Weights of a small transformer language model.
Architecture: RMSNorm before each block, rotary positions, no biases in attention or MLP, untied embeddings, normalized queries and keys.
Training: a variant of Adam for these matrices, 614M tokens.
MLP neurons of a small language model. Each row is named by its layer, matrix (gate and up: input weights) and neuron, and shows model dimensions 304-367. Each number is 50 + 15 x the weight over its row's rms, rounded and kept within 0 to 99. A neuron's up and down rows have the sign that makes its largest values positive.
After each neuron's rows, "fires in" lists the words (lower case) most often at its 100 highest values on Wikipedia text that the model never trained on.

L11.gate538:56 52 52 38 22 34 59 12 33 40 60 30 46 59 32 57 52 78 22 50 39 58 61 30 27 55 22 62 40 63 51 42 47 62 57 56 54 54 34 75 30 76 68 57 42 45 77 41 36 39 52 77 46 32 28 65 37 38 46 46 60 71 34 70
L11.up538:80 61 43 26 43 60 37 44 58 40 32 36 70 64 32 45 65 48 76 67 75 58 42 43 73 46 05 42 49 81 52 25 34 75 58 49 63 45 43 69 63 48 37 66 30 32 60 45 26 84 47 74 64 49 59 58 86 44 26 52 39 20 55 59
fires in: "the", "to", "it", "his"

L9.gate857:58 41 46 45 52 37 45 31 65 72 47 71 65 37 42 49 25 52 27 56 61 48 09 44 33 64 62 40 58 87 30 29 63 64 51 76 24 48 22 45 63 52 45 55 38 35 72 36 61 17 19 63 43 30 35 74 78 39 15 50 37 54 42 29
L9.up857:25 50 57 87 27 69 63 53 58 71 55 43 52 59 56 42 65 48 68 31 75 54 45 25 58 44 22 67 69 50 28 55 52 30 48 43 47 50 39 44 48 49 29 59 67 25 69 48 36 47 63 69 44 34 22 57 55 52 52 70 44 24 71 58
fires in: "to", "in", "at", "into", "of"

L3.gate1330:46 51 46 54 38 32 56 42 61 68 36 35 88 28 59 41 46 54 21 53 12 50 46 56 43 40 99 57 33 47 29 45 40 19 59 71 53 50 57 58 60 32 44 43 31 54 70 63 72 33 57 64 89 52 38 49 99 61 39 54 58 70 58 50
L3.up1330:60 46 33 49 48 65 72 42 55 62 50 39 61 51 35 37 36 67 26 18 25 33 63 31 56 62 51 56 39 44 48 25 55 62 72 22 60 70 33 53 50 48 68 32 68 21 38 74 65 46 47 56 54 57 26 47 36 58 61 65 48 37 59 38
fires in: "had", "has", "at", "hammond", "19"

L11.gate166:46 20 38 48 18 11 69 09 52 59 65 49 26 39 63 40 26 50 28 67 45 31 62 41 37 49 60 57 62 51 38 26 56 76 42 59 48 57 61 28 46 37 76 40 55 39 41 43 68 27 74 51 44 62 50 60 57 30 48 53 41 25 42 36
L11.up166:38 31 85 35 38 55 77 60 41 26 50 75 56 44 49 45 59 42 44 43 35 35 66 41 45 56 47 37 65 38 58 73 59 42 48 50 46 56 43 36 81 22 30 44 51 69 39 46 39 27 70 53 44 67 25 43 37 51 67 63 41 20 59 56
fires in: "to", "by", "for", "from", "with"

L3.gate972:15 44 30 21 57 47 68 63 68 68 63 45 34 24 55 51 44 60 27 58 43 38 24 69 72 40 54 82 34 69 45 58 40 49 66 54 67 41 49 55 48 43 61 63 74 62 38 90 55 38 54 80 42 35 30 60 69 48 50 44 54 41 32 31
L3.up972:44 55 31 29 76 59 56 81 73 42 64 56 42 51 74 69 67 38 37 54 62 54 51 62 58 50 49 58 53 72 53 70 51 37 58 42 61 59 33 30 59 35 43 37 62 55 24 72 57 51 57 73 52 48 43 51 65 64 66 42 77 56 18 62
fires in: "when", "during", "while", "since", "although"

L12.gate72:68 72 33 51 57 30 74 59 77 62 45 34 62 45 25 36 62 49 49 41 41 41 74 77 58 36 36 55 65 68 38 59 51 53 66 51 48 12 39 54 59 56 41 57 27 59 66 59 59 56 60 26 62 55 51 59 76 61 63 57 30 45 50 39
L12.up72:24 58 42 64 34 52 36 48 50 61 24 31 50 63 31 38 57 46 54 43 32 48 17 27 63 42 42 78 52 42 34 32 69 42 67 23 60 53 37 44 68 33 57 67 57 36 57 36 69 41 39 71 64 58 40 78 69 64 58 52 53 34 35 68
fires in: "at"

L11.gate227:67 72 21 40 49 39 61 62 64 51 25 52 67 52 45 81 37 41 62 23 44 57 41 42 59 56 58 66 35 47 62 44 56 58 62 52 41 71 36 58 68 65 73 67 70 59 67 47 70 23 64 54 26 72 37 42 27 57 65 57 53 28 40 37
L11.up227:50 18 27 56 48 41 47 26 45 37 47 87 54 27 51 67 47 53 28 47 82 40 62 56 65 53 36 36 52 42 31 52 54 50 35 35 50 50 78 67 36 60 69 76 48 72 50 53 45 42 49 54 33 51 59 62 62 40 71 58 56 57 63 39
fires in: "of", "by", "at", "leaving", "joining"

L4.gate164:43 46 41 49 36 55 48 47 68 46 36 48 55 44 70 65 35 64 63 43 52 41 41 54 76 82 62 46 57 53 39 53 70 41 71 52 51 61 80 46 51 39 55 48 57 30 51 45 52 32 43 67 44 42 38 70 28 36 63 59 61 36 56 65
L4.up164:44 62 68 68 50 73 34 59 50 37 42 61 35 53 42 52 40 50 36 55 29 55 35 50 80 64 62 66 42 43 63 74 59 43 27 42 43 68 51 40 69 91 41 46 27 51 44 52 48 56 33 18 42 54 47 65 20 57 44 59 66 45 20 68
fires in: "as", "including", "by", "respectively"

L4.gate375:38 67 72 49 40 59 47 28 46 61 34 41 73 48 39 65 44 41 48 13 32 54 57 63 34 31 56 59 45 45 49 17 43 33 47 49 51 42 53 57 49 38 50 27 40 33 34 34 31 49 60 75 44 42 52 52 43 56 40 63 36 39 61 36
L4.up375:61 57 56 48 51 62 42 40 37 40 44 35 65 77 25 48 51 38 35 50 35 59 40 66 30 62 60 53 55 55 63 28 50 64 59 62 71 64 76 87 40 45 30 26 24 29 58 44 50 48 49 38 27 39 54 48 64 32 64 45 35 26 65 45
fires in: "daughter", "wife", "female", "santa", "anna", "women"

L12.gate815:70 42 46 30 71 61 38 33 90 34 26 89 79 54 62 52 55 49 22 47 58 52 64 38 62 74 62 72 56 68 46 63 39 28 43 66 25 36 14 47 64 43 46 54 35 61 69 07 39 25 26 61 47 43 44 49 46 46 64 42 85 64 62 56
L12.up815:58 64 73 78 38 56 77 67 40 70 61 36 38 36 47 56 51 68 53 47 52 61 76 53 53 38 49 76 50 34 59 32 70 43 54 40 56 65 39 26 31 65 53 55 69 62 15 45 47 27 55 51 44 58 45 47 45 25 25 50 50 40 46 69
fires in: "was", "is"

L12.gate936:66 53 42 31 33 57 60 57 82 46 63 44 54 32 77 65 38 74 37 70 72 46 42 19 43 49 53 58 50 43 31 56 48 75 63 54 50 57 33 55 69 35 59 75 32 41 38 60 42 49 80 68 31 49 60 56 48 70 37 56 19 53 58 60
L12.up936:56 26 20 45 43 58 56 23 42 46 46 74 61 61 56 65 44 70 40 50 67 42 41 47 26 48 40 54 56 58 48 46 15 48 75 51 46 54 43 58 52 43 54 75 49 35 67 47 48 67 44 54 48 53 44 63 40 47 57 16 74 49 46 67
fires in: "for", "of", "began", "started", "during", "to"

L9.gate420:51 50 28 28 46 55 87 30 79 41 55 82 32 56 10 21 36 66 36 41 60 64 56 54 41 38 64 23 40 27 50 54 55 37 64 48 50 64 45 60 38 63 53 86 63 58 51 53 69 49 36 70 55 38 32 39 40 46 38 55 32 43 41 33
L9.up420:35 42 51 31 36 52 60 43 72 36 57 45 50 72 26 43 39 34 27 50 23 21 34 58 71 69 54 42 59 78 37 59 47 36 54 34 80 29 69 30 51 54 28 58 53 71 51 23 66 30 28 73 59 61 29 78 48 33 46 31 53 13 48 53
fires in: "that", "for", "of", "called", "he"

L3.gate108:57 35 58 46 44 14 51 59 63 36 66 47 36 70 53 47 68 58 43 38 58 52 51 55 47 10 58 53 52 65 41 36 62 68 43 53 53 40 55 77 30 43 48 30 50 36 44 46 45 49 67 23 47 45 65 34 41 99 60 61 64 25 38 61
L3.up108:72 56 53 48 18 54 42 51 49 37 39 81 74 32 33 23 60 52 37 33 56 77 14 78 57 30 54 38 67 45 40 27 38 63 57 51 90 49 66 85 33 64 40 52 29 52 63 52 57 67 59 26 61 43 45 39 24 64 50 38 45 18 39 63
fires in: "daughter", "son", "wife", "mother", "brother", "queen"

L12.gate1212:70 46 20 78 38 37 52 41 27 76 31 43 38 49 21 42 14 25 13 43 54 47 56 41 62 32 46 72 71 83 65 45 33 26 28 45 47 40 44 81 42 50 44 68 46 26 64 44 59 60 40 74 52 60 52 53 15 36 52 47 63 16 77 50
L12.up1212:77 57 32 63 31 55 76 27 47 56 16 56 50 64 63 32 49 40 90 73 62 64 58 63 58 30 51 29 57 71 62 54 43 63 50 43 75 75 53 51 56 45 53 43 61 30 52 42 41 38 54 48 48 48 48 63 44 60 47 35 37 65 44 56
fires in: "the"

L11.gate262:25 04 10 32 04 45 60 25 44 43 65 59 53 59 47 38 46 74 67 54 27 56 37 62 27 39 25 53 38 50 54 58 37 65 78 63 54 31 49 38 56 55 62 63 41 63 39 50 60 56 47 42 30 16 46 57 38 42 52 27 47 55 47 36
L11.up262:57 11 29 45 22 57 66 42 32 49 54 48 58 70 45 66 49 62 58 37 36 26 45 66 45 68 51 77 58 62 32 77 69 57 73 33 60 53 41 36 52 46 86 35 56 68 50 39 55 52 51 52 61 64 37 50 26 41 65 41 67 63 41 62
fires in: "of", "in", "for", "with", "from", "to"

L12.gate616:57 61 51 24 37 51 31 48 55 66 47 67 67 64 50 38 56 55 66 47 82 40 61 51 67 41 68 42 40 69 39 63 58 23 46 49 48 36 16 61 80 69 57 60 57 38 63 41 65 31 70 40 38 52 60 53 67 46 49 51 63 54 51 55
L12.up616:51 65 57 56 42 58 44 49 58 61 64 34 45 61 62 39 64 47 41 53 63 66 46 13 48 39 57 48 68 53 72 35 62 68 38 66 53 32 56 29 40 36 46 46 51 54 19 40 44 60 72 46 52 61 40 53 35 47 69 37 25 74 35 85
fires in: "was", "is", "been", "wastewater"

L3.gate343:58 48 50 32 28 70 57 69 58 33 38 39 31 55 65 49 56 48 47 41 52 53 65 48 20 70 46 44 49 78 42 12 48 26 26 61 36 63 57 68 55 46 31 72 35 67 36 42 64 66 50 17 49 28 65 47 50 56 50 63 66 33 37 75
L3.up343:68 19 62 35 53 73 27 86 45 55 36 35 40 20 68 47 40 28 48 30 54 52 43 31 52 67 30 77 56 67 42 28 55 30 24 71 38 50 43 67 57 60 45 43 47 52 73 46 59 70 45 46 63 56 55 38 61 48 56 57 64 17 35 47
fires in: "al", "alpha"

L3.gate424:53 16 41 47 24 46 72 44 38 39 76 34 40 63 26 62 68 64 39 37 45 44 36 49 59 33 52 55 58 22 56 20 52 55 63 52 70 40 34 57 19 48 44 53 56 48 50 73 47 51 46 46 62 39 69 17 59 70 48 74 47 22 72 60
L3.up424:80 43 53 49 38 62 47 43 51 51 63 30 36 27 57 61 47 49 64 41 41 54 68 45 43 60 47 74 80 42 36 38 77 13 47 56 45 38 38 48 25 39 40 44 60 45 56 60 26 25 41 44 44 40 78 25 48 51 52 56 57 36 66 46
fires in: "footballer", "education", "basketball", "aggies", "football"

L11.gate1238:42 61 57 46 36 37 47 47 56 54 44 28 68 75 69 43 60 16 54 50 52 62 39 46 70 43 69 41 80 44 67 67 54 39 61 66 55 70 41 87 41 44 23 42 38 30 66 63 59 29 59 48 40 59 22 62 68 34 54 57 87 55 45 64
L11.up1238:75 47 86 46 59 49 66 61 60 34 19 69 79 58 64 40 47 58 65 63 42 41 44 65 23 25 48 37 34 55 59 38 71 41 56 34 71 60 35 58 63 55 21 68 27 25 54 59 39 37 44 35 53 32 40 45 25 80 39 45 38 64 87 54
fires in: "the", "s"

L4.gate730:39 43 29 60 54 48 62 63 53 32 70 74 36 61 63 30 43 38 48 54 78 45 77 54 39 37 45 52 59 79 57 32 56 71 32 29 38 40 23 40 49 49 52 57 46 56 26 20 42 61 52 65 68 43 34 49 44 49 45 49 43 18 44 40
L4.up730:49 67 30 74 18 66 44 75 61 90 45 58 57 66 55 48 47 60 25 50 18 39 35 50 47 65 42 83 51 49 56 53 59 19 40 25 27 50 51 23 72 40 64 58 42 35 50 52 63 42 53 48 41 36 64 64 68 56 60 46 57 15 48 53
fires in: "the", "of", "in", "on", "at", "2009"

L11.gate111:32 49 20 59 25 50 49 32 51 43 87 42 51 49 32 56 54 59 25 41 35 41 44 58 57 39 41 54 38 58 37 52 38 31 58 44 52 38 70 53 60 42 57 48 67 45 42 68 44 44 51 39 63 50 45 63 58 64 45 57 00 77 24 42
L11.up111:50 33 36 34 72 76 43 64 42 35 22 40 67 44 59 65 42 48 40 23 48 37 60 60 60 49 55 55 61 53 59 33 07 50 90 33 62 47 29 25 32 47 09 53 36 56 52 46 80 40 53 56 74 36 41 53 57 62 48 42 56 42 57 33
fires in: "and", "while", "for", "when", "before"